Part of a small language model's weights.
Size: 16 layers, width 384, 6 heads of 64, MLP 1024 ReGLU, vocabulary 6043, 31.2M parameters.
Architecture: learned positions, tied embeddings.
MLP neurons of a small language model. Each row is named by its layer, matrix (gate and up: input weights; down: output weights) and neuron, and shows model dimensions 112-207. Each number is 128 + 24 x the weight over its row's rms, rounded and kept within 0 to 255. A neuron's up and down rows have the sign that makes its largest values positive.
After each neuron's rows, "fires before" lists the tokens most often just after its 100 highest values on Wikipedia text that the model never trained on; "fires on" lists the tokens most often at its 100 highest values on Wikipedia text that the model never trained on.

L5.gate716 [131 139 143 151 146 181 106 114 139 118  88 130 114 114 180 115 124 153 152 121 136 122 134 127  90 147 108  88 143  96 119 157 147 140 114 102 105 115 131 105 126 161  76  94 159 147 122  60 108 177 114  99 138 107 134  92 130 129 159 152  80 113 124 141 125 161 122 161 140  96 145 136 132 135 123 134 148 123 119 119 126  90 110  91 130 123 113 119 120 115 100 129 114 163  89 147]
L5.up716 [155 128 125 150 146 157  92 139 147 148 129  98 127 121 187 150 130  83 202 135 101 130  87 120 121 155 122 140 108 122 154  94 126 126 158 132 133 155 139 127 147 142 138 132 135 139 136 105  89 152  95 148 157  89 130  85 172 118 140 150 122 112 168 111  97 130 134 178  85 124 123 155 104 133 147 145 126  99 140 166 112  94 167 140 154 126 123 109  99 114 138 174 129 140 160 135]
L5.down716 [123 143 125 138  88 127 145 174 160 138 156 135 146  98 146 178 140 146 183 132 130 144 143 124 172 149 159 139 128 151 125 119 121 119  86 132  71 138 140 104 128 136 118 138 127 121 167 165 129 196 112 124 139 177 142 106 147 125  81 151 178 116 135 127 143 130 133 165 118 151 130 124 145  66 113 128 130 149 151 119  92 136 136 135 123 203 143 163 103 140  92 129 129 115 127 113]
fires before: "-", "\n"
fires on: "\n"

L9.gate401 [124 127 113 124 112 167 130 152 147 167 142 110 138 130 141 147 132 144 126 174 117 130 120 124 136  57  98 118 144 146  78 169 116 117 132 116 137 111 111 153 184 123 144 154 146  89  93 160 132 140 157 110  93 114 101  65 138  91 173 173 153  98 126 123 106 133 133 100  88 155 132 133 176 129 110 120 128 122 113 160 162 106 147 162 123 174 119 152 148  93 129 115 140 156 146 124]
L9.up401 [129 100 126 131 106 134 135 128 114 124 135 177  90 112 131 128 144  88 162 128 154 158 116 174 163  83 148  96 160 105  83 129  99 113 130 137 167 140  93  83 160 122  92 109 139 136  98 137 122 141 148 127 101 142  92 120 157 102 129 100 136 135 122 148 181 172 128 112 109 101 129 179 160  99  90 114 133  98  94 134 166  87 142 155 113 167 139 159 167 151 128 147 122 131 121 160]
L9.down401 [117  97 147 112 152 136 132 115 133 173 136 132 157 107 117 164 149 171  98 148 103 118 119 113 121  88 179 107 147 140  86 111 105  96 122 147 145 127 132 152 113 146 110 112 117 102 160  92 153 136 152 150 123 103 131 106 127 139 124 134 150  99 110 155 115 139 176 109 103 138 141 129  94 162 138 100 148  91 135 153 133 116  89 139 100 121 104 152 174 149 171 148 142 124 134 124]
fires before: "\n"
fires on: "\n"

L13.gate754 [131 121 124 150 152  84 129 146 114 132 153 126 139 126  76 100  96 161 119 132 112 124 167 131 118 135 142 166 148 140  90 124 127 145 164 124 162 164 172 152 117  76 115 130 140  81 101 134 113 148 135 173 138 122 102 141 121 128  65 152 151 119 119 156 122 117 150 144 147  99 124 120 140 148 110  85 144 121 115 140 119 152 148 122 140  86 142 131 108 111 128 128 114 159 104 143]
L13.up754 [148 120 100 139 147 101 137 156 105 156 130 166 134 136 138 131 117 121 125 169 149 119 127 113 131 127 117 114 156 128 109 128 152 139 156  97 151  90  92 120 109 140  65 124 200 105  92 125 160  80 114 136 118 138  97 163 123 111 140 125 175  96 174 119 176 173 116  86  96 102 118 116  68 120  94 148 146  56 142 114 139 175  89 148 171 118 112 118 169 150 130 132 125 109 147 121]
L13.down754 [139 171 130  77 129 124 118 135 142 147  93 121 128 180 134  54 121 132  94 113 133  95 121 105 142 144 148 117 145  93 110 110 148 115  66 130  94  98 157 136 135 161 154 152 116 155 119 153 120 189 148 127 110 138 170 142 145 140 114 150 136 147 132 104  95 119 154 131 169 149 159 146 100 108 111 122 127 119 155 130 139 139 103 118  98 135 114 128  94 122 135 128 116 140 126 120]
fires before: " |", "\n"
fires on: " ", "-", " hold", "a", ")", " Turnout"

L8.gate600 [138 141 161 120 160 126 139 132 134 135 131  86 100 144 123  77 142 141 101 100 101 142 138 120 109 129 136 121 182 131 110 134 141 107 114 132 145  85 129 143 125  94 204 146 162 158 137  90 144 138 182 163 132 117  95 145 163 115 154 112 139 135 157 167 129 117 128 117 121  98  74 104 108 104 120 124 152 156  95 126 116 133 121 132 130 106 144 146  81 115 130 142 102 114 144 177]
L8.up600 [113 118 112 172 116 125 133  89 138 108 108 155 135  91 147 159 106 116 156 155 141 174 163 123 117 115 131 122  98 119 108 159 137 126 148 117 156 141 127 113 133 109 109 115 150 114 109 147 103 127 106 144 114 166 120 119 111 135 107 146 105 133 144 125 116 139 127 101 126 164 149 129 117 121 142 128  82 130 122 136  85 114 108 123 129 150 135 107 160  90 115 146 122 139 128 154]
L8.down600 [ 98 137 127 133 177 132 115 160 118 142 118 149 150 129 138 149 150 143 135 132 191 101 160 141 106 112 110  93 146 141  97 146 161 150 123 107 134 131 129 147 111 148 124 141 138 100 123 126 150 157 128 104 179 112  85 155 130 160 139 117 133 152  84 149 142 120 119 106 141 101 157 127  85 148 157 140 148 115 166 127 156  92 134 103 128 128 135  88 112 130 103 181 168 116 138 130]
fires before: " ", " |", " •"
fires on: " |", " ", ":", "-"

L7.gate40 [142 130 130 133 167 165 147 119 148  96 143  97 123 169 178 117  83 122 158 144 113 125 118 108 151 101 133 111 144  96 102  95 137 150 125 111  96 156 161 152 133 123 141 118 151 113 120 123  99 164 131 125  92 128 155 155 131  88 154 148 123 165 120 133  92 154 129 145 125  87 101  87 129 139 119 159 105 170  97 112  87 114 205 151 116 125 124 127 146 160 118 157  99 156 140 130]
L7.up40 [160 102 140 154 135 145 118 110  98 128 153 167 120  57 134 156 173 149 140 113 151 151 120 115 118 153 138 182 111 141 105 150  96 169 110 119 147 110 106 134 111 140 160 107  58 105  89 155 127 138 184 146  87 109 116 101 126 124 110 133 107  59 130 109 124 136 112 137 106 147 112 153 113 171 131 111 120 157 149 123 129 140 112  91  90 136 164 150 133 133 155 166 135 153 121 153]
L7.down40 [115 126 121 101 125 129  97 142 134 110 110 142 112 151 114 161 152 128 175 167 116 156 124 112 111  70 135  82 116  99 127 131 123 174 127 129 106 139 132 124 153 111 122 179 153 115 124 114 141 150 125 120 121 115 127 113 131  94  98 149 131 152 115 105  92 165 139  94 142 138 140 111  86 148 106 135 144 114 102  94 120 126 173 139 184 158  94  72 118 113 114 154 160 124 137 134]
fires before: "-", "\n"
fires on: "\n"

L12.gate254 [160 106 160 133 131 156 118 154 140 116 158  85 123 110 104 125 142 181 168 126 148 138 143 139 123  83 110 113 108 162 161 146 129 110 139 160 158 146 149 132 148 147 120 131 176 147 113  75 163 102 139 121  93 116 133 143 168 100 129 134 140 163 137 124  94 146 132 154 131 137 108 111 176 171  96 125  87 109 129 164 146 144 135 187 142 161 155 163 123 166 142 133 117 161 123  97]
L12.up254 [128 104 144 145 124 139 105 159 136 198 126 124 104 108 108 125 170 100 161  89 145 143 116 157 142 111 102 103 110 133 106 104 126 127 108 158 146 162 123 151 125  98 108 130 149 132 129 125 127 161 124 123 127 132 133 145 148 139 123 107 179 111 129 145 125 126 136 134  87 149 142 125 150 132 159 130 102 121 184 148  59 102 136 165 117 172  79 142 143 147 115 120 124 106 119 138]
L12.down254 [124 152 129 152 145 150 111  74 125 143 124  90 133  80 111 102 163 134 147 168  97 119 170 128 168 122 123 138  98 110 138 121 140 148 115 161  99 131 155 131 135 125 137 132 127 152 131 101 101 124  94 125  79 138 128 138 108 109 135 165 140 149 171 145 115 122 141 104 145 141 129  84 103 132 115 157  94 122 120 147 127 104  95 134 152 129 124 112 155 147 101 145 165 142  89 126]
fires before: "\n"
fires on: "==", "==="

L8.gate847 [165  93 150 131 107 187 157 120 164 126 137 103  99 147 127 103  89 126  69 138 130 112 113 161 112 111 122  86 129 145  93 121 165 138 117 108  98 138 139 104 181 114 149 142 115 138  89 141 118 125 160 136 134 127 124 163  97  82 148 140 108 153 155 124 104 158 115 173 122 126 158 118 145  88 129 136 136 100 120 122 121  99  91 106 129 148 149 121 145 147 117 139 131 157 142  89]
L8.up847 [175 113 116  92 114 176 138 167 114 127 130 157 129  91 111 149 119 123 175 151 134 171 112 140  95 140 164 113 134 114 129 144 123 127  62 133 156 126  96  81 164 112 109 148 132 164 128 108  96 171 162 132 124  98 124  78 114 134 104 185 110 114 125 140 132 122 114 140 133 104 121 169 103 118 183 191 167 102 107 145 123 123 193 130 102 134 163 122 169 127 115 159 137  99 155 160]
L8.down847 [105  74  74 132 159 139 126 134 133 169 110 128 103 153 143 138 127 133 134 147  87 149 127 102 152  81 134 131 107 149 151 158  92  98 158 113  91 110 159 136 107 158 104 130 148 143 110 130 153 134 153 122 149 115  90  69 137 133 127  85 139 148 174 108 110 100 109  94  94 152 146 155 148 128 137  93 124 124 121 150 133 112 126 158 153 152 113 150 124 114 108 120 106 173 118 119]
fires before: "\n"
fires on: "\n"

L7.gate287 [141 142 155 141 148 126 130 112 166 135 198 107 134 173 167 132 172 139 134 177 105 130 136 100 146 120 137 133 159 130 121 135 124 121 125 117 125 123 119 143 144 149 129  75 100  81 102 127 157 137 139 139 112 104 147 106 137 106 105 119 125  61 129 154 119 133 147 130 130 156  85 157 144 127 114 101 142 147 116 139 120  86 126 165  74 153 123 172 132  84 141 186 130 127 121 126]
L7.up287 [141  99  98 144  88 160 121 167 115 139 144 150 157  87 152 146  97 138 128 160 109 111 125 153 137 102 119 117 151 116 113 113 110 144 152 137 126 151 122 108 107 125 149 134 137 173 124 188  78 104 150  88 180  74 108 127 120 120  91 146 140 105  69 121 162 140 132 120 112 102 133  95 112  92 143 125 123 104 180 145 125 127 120 113  90 142 143 100  97 114 131 150 156 137 110 119]
L7.down287 [133 136 110  91 152 159 105 122 113 138  99  69 146 136 121 139 135 168 101 117 137 119 121  85 142 133 131 138 134 151 142 103 111 106 170 105 105 163  88 156 121 146 114 104 135 145 170 110 153 139 160 136 130 123 166 155 130 126  96 102 132  81  58 116  98 108 107 136 115 142 103 132 101 105 157 147 131 140  72 118 132 106 110 123 114 164 167 137 137 147 122 121 119 124 167 141]
fires before: "\n", " The", " A", " In", " He"
fires on: ".", ").", "\"."

L4.gate990 [116 109  96 130 132  99 122 100 138 138 131 120 155 105 183 173 135 132 169 123 160 139  85  84 156 125 138 188  94 166  92  95 105 144 160 113 138  90 102 149 157 107 120  69 137 134 151 155 116 147 117 109  82 140 108 125 172 163 116 141 124 156 136 106 118 175 149  96  79 131 131 128 148 141 110 122 130 144 136 170  93 132 135 152 152 146 147 127  96 102 109 140 113 135 152 139]
L4.up990 [110 132 121 106 137 121 166 138 188 129 135 120 139  83 166 130 164 114 131 101  78 127 137 122 142  93 105 114  98 130 104 111 125 163 151 116 145 116 150  97 134 162 170 133 120 145 130 144 154 154 111 184 132 109  86 109 148 131 134 103 107 140 135 117 106 186 132 178 133 157 150 157 147 111  82  97 135 147 123 160  98  97 103 102 110 175 152 129 146 108 112 143 120 131 143 112]
L4.down990 [119 103 165  96 148 128 141 154 156 157 117  85 114 128 118 127 149 136 129 151 157 136 107 141  89 144 141  76 162 145 134 163 124 139  94  78 140 123 118 123 129 116  94 112 132 110 165  81 115 178 131 142  95 134 163  90 123 146 126 140 112 149  87 125  96 153 147 102 139 111 146 101 145 146 112 174 151 137 151 168 148 124 154  95 152 135  62 140 122 144 133 150 107 145 146 110]
fires before: "\n", "-", "|"
fires on: "\n"

L10.gate336 [164 118 182 111 112 150 134 139 110 118 121 125 162 188 121  84 179 117 126 144 170 137  98 162 113  92 119 119 156 165 102 193 127 138 137 137 195 154 162 133 146 142 132 158 142 119 135 117 136 154 119 134  96 118 110 116 106  98 111 122 124 135 124 181  80 168 102 134  94 114 132 126  74  72 123 127 104 127 143 139  87 108 139 138  93 141 146  99 131 127  99 122 129 104 108 138]
L10.up336 [135 121 110 133 116 152 176 108 114 159 125 131 121 113 141 120 190  89 172 112 117 153 151 116 104 105 143  91 137 176 134 170 138 158 134 123 114 169 139 130 143 142  73 145 124  99 116 161 149 128 162 101 113  91 110  92 115 109 133 111 100  81 139  98 120 142 169 137  92 146 127 135 129 117  52  58 124 142 164 147 137  86 121 166 133 138 131 150 165 124 133 115 149 108 114 117]
L10.down336 [126  78 126 123 188 110 110 114 105 126 149 135 120 114 127 153 142 139 107 142  98 115 116 111 117 102 155  99 100 160 131 118 175 122 101 138 108 110 137 103 137 159 106 158 139  90 110 134 163 151 172 115 123 132 121 128 135 147 105 117 115 120 135 168 100 100  83 113 120 153 145 168 185 138 103  97 101 133 177 147 103  87 113 137 152 138 113 125  92 123 120 111 119 169 111  95]
fires before: "\n", "-", "W", "."
fires on: "\n", "°"